Part of a small language model's weights.
Size: 8 layers, width 576.
Architecture: learned positions, biases, tied embeddings, normalized queries and keys.
MLP neurons of a small language model. Each row is named by its layer, matrix (up: input weights) and neuron, and shows model dimensions 224-319. Each number is 128 + 32 x the weight over its row's rms, rounded and kept within 0 to 255. Numbers have three digits each.
After each neuron's rows, "fires on" lists the tokens most often at its 100 highest values on Wikipedia text that the model never trained on. A number after a token or word is its count.

L5.up60:118108156138111134140117094144115092084101072113159084125121174120125087167155122149153129083126158093085169131112123115112123149125137146075102138069131103119099126116146174093150169113149122137060135133139132117132121123119113162108139077082112148161105112106067116132086127095123148179
fires on: " |" 60, ")" 7, " the" 6

L5.up940:129166159169149137125110147168147093114217122094136139117215179113108101130147135100106116136078154166070110124102162125106186144112154128155145147117163123106107123147101163082177093111168115180088136105133144118160125082094113125135081137057119137114121113203092137124091136117133174156
fires on: " C" 73, " United" 13, " the" 12

L5.up588:151136130187111170161119160135172119131154126131134156140153081121176130097132142041160119098112113109096075141140124142137174195131147112213184123068078146125170063132130177116154108135136123130096106145142160160094101103118194106083128143132060137179113158199066104157092121117100099107
fires on: " United" 59, " O" 9, " A" 5

L5.up2038:172127125150162113129183118148128080143173136100104144128066178122090151121144120117164096094147143090131087103112148124094135110163087102084093119107129187143125158135090167125141120137092132079054174126157184117086113069117129129087101132143132109099115194103096140183109063074152169128
fires on: "," 59, "9" 5, "3" 4

L5.up711:134176139119105102150150102071102153112115099154122112128081135145136135111128164187115096119162034198175180110125092116122079090133100099152118193107102126159132158162142130102152187137150148109091091084052170151115138117103157095106120096165140161181089081130144169066105105083091105085
fires on: " \"" 56, "\"" 6, " steps" 4

L5.up1318:140101105180102134100143054115128154097049135073080114130124162132128152154144141115142100092159156115134127056127159116153129140114109158095155195087121138072149105152097152138223159145114144120137129125157083076128120108178108114159051149132165162103137182111124123096102118138160085066
fires on: " located" 15, " from" 13, " of" 10, " in" 8, " least" 4

L5.up1465:153190128169040139120082106166136127092189137168151121085086121199058156143100168124159133107172165133199110162129140103128121097120124144181108149128085140113103090105118077163108185161157104147159171084137144130113177092112192115168151129097108077071137097171126131149160101130149116159
fires on: " " 81, " (" 5, "–" 5

L5.up76:097186183163132144068147121048167132110163108132092104130056134154164153134086134122150161147130114113088129102134127110160184128082190178121119102125085121106104110100099131131074122123094144160084110144168111076162093101086072123152129169107144175115107125136089105133123118173089147131
fires on: " a" 40, " the" 9, " an" 8, " was" 5

L5.up1888:159166124130178119079187158160113146115071155146119176090142059132092135134085076158132183133155096228096165101121114156104083115106101097109188161085136103150165134135147124110132201092133143090128116148106117134122169152060096092111105079111173135163076135082077173181088149144181051203
fires on: " P" 31, " L" 15, "p" 12, "s" 10, "m" 5

L5.up122:097147145141097123138094161120113081142139124145093146094105098170216130102144150134119146129099140147117104152146177087144126136181107124110138199152067122124113173135156155164100088138149143135135106125101157145147168133114134137165112177119117118111086116125129091101058126161135087112
fires on: " J" 56, " E" 34

L5.up830:122143179163179122119109126156091137079143107165150175177171221140062088145122138095146136142154125184112150093095129130153110107095088156142178046206189143068095077187076088118117150139095104151079097104110131109185118094151133090134171099171132082074114126206112142126126127152115142154
fires on: " " 50, " on" 11, " (" 6, "," 4

L5.up835:135098198137134123123167172127143085083153182053158161103152176127105111134150130148131105148181125100151146091114125139162193141121117104127131087086113125144108193057129175138100107137122108129112152122097175105190094113130132116139110117156155098104120132117136128154147181157186171126
fires on: " an" 21, "," 20, "978" 11, ":\n\n" 10, " (" 5, " re" 5

L5.up1726:145121126151115138106038083166111117080138145097106187142149113125115136093110092172077137067092118079068072121107135128097182095117089137155132128063119028094110101143121129136166145115146128102099096122101137162116152116166127139151111112108159138131095085161127146086104110113135155114
fires on: "," 73, "-" 12

L5.up2187:121203126140154173142139055121156102103182132115116157186114165156124198144145101158162101130189142075193101119128107064161152110056127187133087129081168127136179112111078159075118122175146152091152123124116093143161123174149152087208132106181145164082089088156095110132122096168114127098
fires on: "G" 26, "g" 9, " g" 9, "-g" 5, "-G" 4

L5.up75:129083140138154129133146166066084061124109074154124137131172152186126143103178155177094120151132103131127159111145117093140138123141166117115201129133086146119052161098115147146121059098120135089176183164149118147165105149128144140184111120114115107092144060093115173129123181105129123110
fires on: " " 34, "." 29, " $" 5, " a" 4, " than" 4, "," 4

L5.up1446:167154150109124086095114071130169111089106096142146147150128069137141140062030180082141106082100158107172157077151128109147219121077064145160157135173117174150142083158164118103107115111088098128161167089143075134171124106083082123158081157115103145097160048146142150173066152171107177166
fires on: " " 32, "–" 19, "200" 5, "202" 5, "201" 5, "-" 4

L5.up927:091169144119138135111155166134168126084183128097128113134128179122116059131130129067137146116151119094144148106078088104141194091097058126098149130135071106146090128156052125126139124137066140129091118099070131185132116160164151065144102129160127168107073130099158119142121120120136111160
fires on: "," 18, " and" 13, " were" 7, " been" 5, " are" 5, " was" 5

L5.up2133:112108119096099088099063114060153189145110080106137203175185128160112110121123125117158101153121124120174184101104133105151118116115121093136085098115130123140149154127149106109087130121115116148126114158127210135125140140103140180145227122139113132106138123087157132086112136171110110106
fires on: " (\"" 14, " non" 9, " (" 7, " '" 7, " al" 7, " \"" 6

L5.up784:135143056127160172153130156094132156101114133080108085106136121136116129143079128111033144110169048114146168132164151097200122115178155158161170118075132110111174125080104126115073107151149151128089118149127142107162129159161132125140066136103069114165119116098068158136111083179119160100
fires on: " " 59, "–" 21, " U" 5, "|" 4

L5.up591:093082120162117173099093114162064123144107176077118085116136182114080140094095134141170149086162130164188098184164130080115133161039174169152160120155059149145162074132130117167157129142124195103139080189145149137106085095083151155207087065134147141148137130139196148136113058142108154184
fires on: "," 72, " of" 16

L5.up162:145142115155156136212157000135083041107126134127157119138197144125127097115129189139125191175128074130175143156050128104172176142130098074122157131160146162138118097115124092133148111128118124120101146114125153172097085153170151082173160162111170158146123163089150185153149102111136130141
fires on: "," 62, ")," 15, ")" 4

L5.up1140:188152145217115067124140135157139098152083138161086136097130146138106106142100148148143133081184145114103123150167140119139115095116097101129105087108105107099121121062150152144138131172106146139158107144090143134108184092138135141129108129176095153152126128151119142117090129100092105170
fires on: "–" 36, "|" 10, " " 9, "-" 8, "," 7

L5.up274:137159099186119125066117101071135105247164122128085195086102144097130189092126113096132136100110153186089128114131129150115164146091151140138108116129056112117191179138144126176177110107117094168067107127158127114124127142065199146093132160115142157128116093079096206160113150142195099191
fires on: " the" 39, " United" 20, "," 6, " U" 4, "United" 4, " un" 4

L5.up646:112085180112113085107125150123125137114169136168180079125121137182166116097075142103121116130122094111098127155178087067161182060112131102095122115088225120102083159116085113159120125121172184142114130198094141104166169123150080122135077102095127091127194121137122170144158146084177139138
fires on: " G" 17, " as" 12, " just" 9, " D" 9, " C" 9, " S" 6

L5.up100:110201072154137120139166123082062103167119082058098167146101141174121133119173140131133191134128175065087107135174175053138128163142131110119141136090128125104160175167135102163174147146077165127130124147127206131141121151094148074138120092134174083143131096143103137088084119094124136155
fires on: "." 16, " than" 12, " just" 10, " least" 8, " approximately" 7, " over" 7

L5.up552:148057126197127090181066141135111148114181116147100118109149149135062188138151134194109134189165084155160121169124122137149087139153080112111194135145134132137153126155134147150161112141135201137089102122126166148142128165118103149119109123138113111113067140155100119080167120145085216112
fires on: "," 65, "-" 7, " " 5, " Camp" 4

L5.up254:143103166158136070212147173125213097112137187155114135076148107082083090133144127109157165129120097153053167154111156126106168079085110076105122065136163137078111177122098147101106118144084134228131093123106184157117112066141135108168170124187144163146132154147130185162135158177183101092
fires on: " \"" 35, " Mc" 8, " re" 7, " Jean" 7, " (" 5

L5.up1660:100173194126132178170106137097151175147154130161136123151113122101088065072140121157132141136118051168157133110163076105122201188156146136109105156128094083144109141092137080134156100122063122147117182158156137157155084140133080119210138111129151130128138068084151097132194149087123081084
fires on: " " 40, " which" 9, " that" 5

L5.up1803:137069143136065069128170112093136100097126122090098103128188072112156128100138174132149124202096098127110136119168130157156184129147039128182107131044165158099149177123087139110143075086142141133127149096155096071118088126152123127116083139145118145121128148145085144102073173078109134080
fires on: " a" 26, " A" 9, " F" 6, " long" 5, " had" 5

L5.up1655:132157157114101131158072161102105117191128124091091149176149118120047154051151119198120149098165156105133126100128030153050145103138130141173145112045093095156149129112090183113095113163073141125092094149121115100062141067185156115172113109139142142056126132090085123114157153109120113102
fires on: "," 96

L5.up1785:115115144158118102108167127104166133127112105129132139134143151124150150166094148109134100080101142131102125175120112159086141139161164191155083119161096135140120135114059064206148124127070145135123110137132124100107109136128163095157134170124105134118103135149089144135137168108164146130
fires on: " the" 35, " of" 9, "'s" 7

L5.up420:123142141107116094125103156123114082136191088179072167152173090181122088062092113187160156122144140074108152138091166155145164098106137128084084086129148177107134142123149153152119104119110112126103157125097175113056149152124167114173116116136153152149131159097179109075135096091155082086
fires on: " " 49, "–" 11, "We" 8, " I" 4

L5.up143:099146154148131125107113157112159153144117134080171134129211130092124153128133164142115160176190061165168114154144112106128177130099134119092199147130162130063084110113180204105125133090127149127118122116168142066134164100110146130114099104139109152122187145133113155168055116178117058153
fires on: " S" 72, " Roman" 4, " C" 4

L5.up545:135134107095126147133135097069114079087157138101105084102101137100050117138149106125153106065205094113141205152123098158115148089133150107121184111106129063142165080124133143101160158104135104115111106112133153185024089117120102148183101092120106190174134116154162163156199171161124086147
fires on: "r" 17, " Tr" 12, " Dr" 12, " Gr" 7, "br" 5, " Br" 5

L5.up1905:087079154104182077138118099103094054183160181156139089109167135150133143150159101155127120086142129100149121119062084125157183138143143075107115125108147101157133127068119118128081153141189091133123106139142082109126133098073178104088112086111109142114078056156100150134192152121132166183
fires on: " a" 25, " s" 16, " as" 10, "," 8, " c" 6, " over" 4

L5.up1161:089146133195171040077114131119089137135218112127102106165156155130121175158122138106099150103190178155095116117106098104174136149156161101135191181116114176116110105082121130132106143129129136123141096134146112144133066105044171120107162132116110120129138183153092081131170144149128153162
fires on: " the" 21, " at" 19, " a" 8, " Pl" 4, " sc" 4

L5.up362:122111168129112125135108145129194141152108154082095138102076118131173080091127077138142125158093132107131101152152138082147117085120129172097170124120147119114195150203132063158084180133127154109116139108151127092151147141138133108133091091083089097184123175187068093141085081092104110074
fires on: "|" 21, "." 16, "198" 5, " East" 5, " Passing" 4, " " 4

L5.up808:134174130102127078146121133069120131164079102077089157124081124129127132147116171077147123144072153134138158129086162179159073091216090159093140125144157096185142128079156091126120050159104165130059096065089163133175089141138114108121124123155164142100076116104153151099088150160095077203
fires on: " " 70, "–" 28

L5.up1844:089160101145114134156124125096142156146149051104136107083092124133094132115148140104143113168128119154131128143101140160150115111112136132135108173117119086115173127085133141210153097107091086105149128086125141139143076055152136150088108095087109082123118133084151144093119125125146115121
fires on: " " 30, " U" 21, "ra" 4, "to" 4

L5.up2064:153076155134108089105144148124093106152181114147113209191140079128168125103184153123121168107105138109159128176149121113148144218080101133197108125144153143132200137090185130070136133125156105080169148100096118103103085136121151126124083065094150136053168140130131130197087054137093128112
fires on: " " 34, "–" 10, " has" 8, " |" 7, " have" 4, " and" 4

L5.up1372:099143195141116111168157099094130143161100121149105171155136165141101102156200143131139117151096167125097104177083151087151136145181084141147105157142183113104137154106110100092135126136103192140098123138095067129125157096097108127131136144107065173153109119080121097140096115146161134109
fires on: "===" 27, " a" 16, "==" 13, " of" 6, " in" 6

L5.up694:106126089104101103124101114132154068130104177100149152153134094142139110129077084151110112143106147180104098111096154037174163134129145124109132176118101150093127093109188115132121124110197129102142136088111177132172115091111152119137114080120063098151168116160099119138145128121138101155
fires on: "-" 84, "C" 5, " Mar" 4

L5.up2155:052145079138216094170139143104126108109115138115169133106132154126129139099158132137164172140094137138146158090118152098127101066067162126092081170092106147137131181205136143149150105096115123172073116053106110132209146183087104075216148158129087116163132129070090132135094101148098133161
fires on: " the" 50, " The" 11, "The" 10, "," 4, " his" 4, "|" 4

L5.up332:128081178131136112097109148130157103110148141135095170079153191088078175159119151151152128133084091085128099108148087173047155161132164142167115110103078187118167121085131119152094161130108154143150093134130102156126144098122118125119119204157154103081154146082039141157128093110100095110
fires on: "," 49, " in" 17, " of" 9, " from" 4

L5.up881:155146133206088116167061185111110120062181182122062088155186174070124126133161153106121159148156148153079115154140177142163158081093165190119130125174141128178084174156111149083119110099185143125067104170137114123187173165146146185174177129048091072124104122110091076083084081094119135139
fires on: " the" 31, "," 9, " by" 7, " to" 6, " with" 4, " States" 4

L5.up1080:162102131135127146110155076076112121148138142171127119093130092142082141123213198130107149181108074116143165105121112130140135129140163134120142106117133100115151152147102107132053067088115102116094163117118118128103121160155130088141088126129173175142116129063093148128155143220138115202
fires on: "===" 29, "," 13, ":" 13, "\":" 8, " (" 6, "with" 5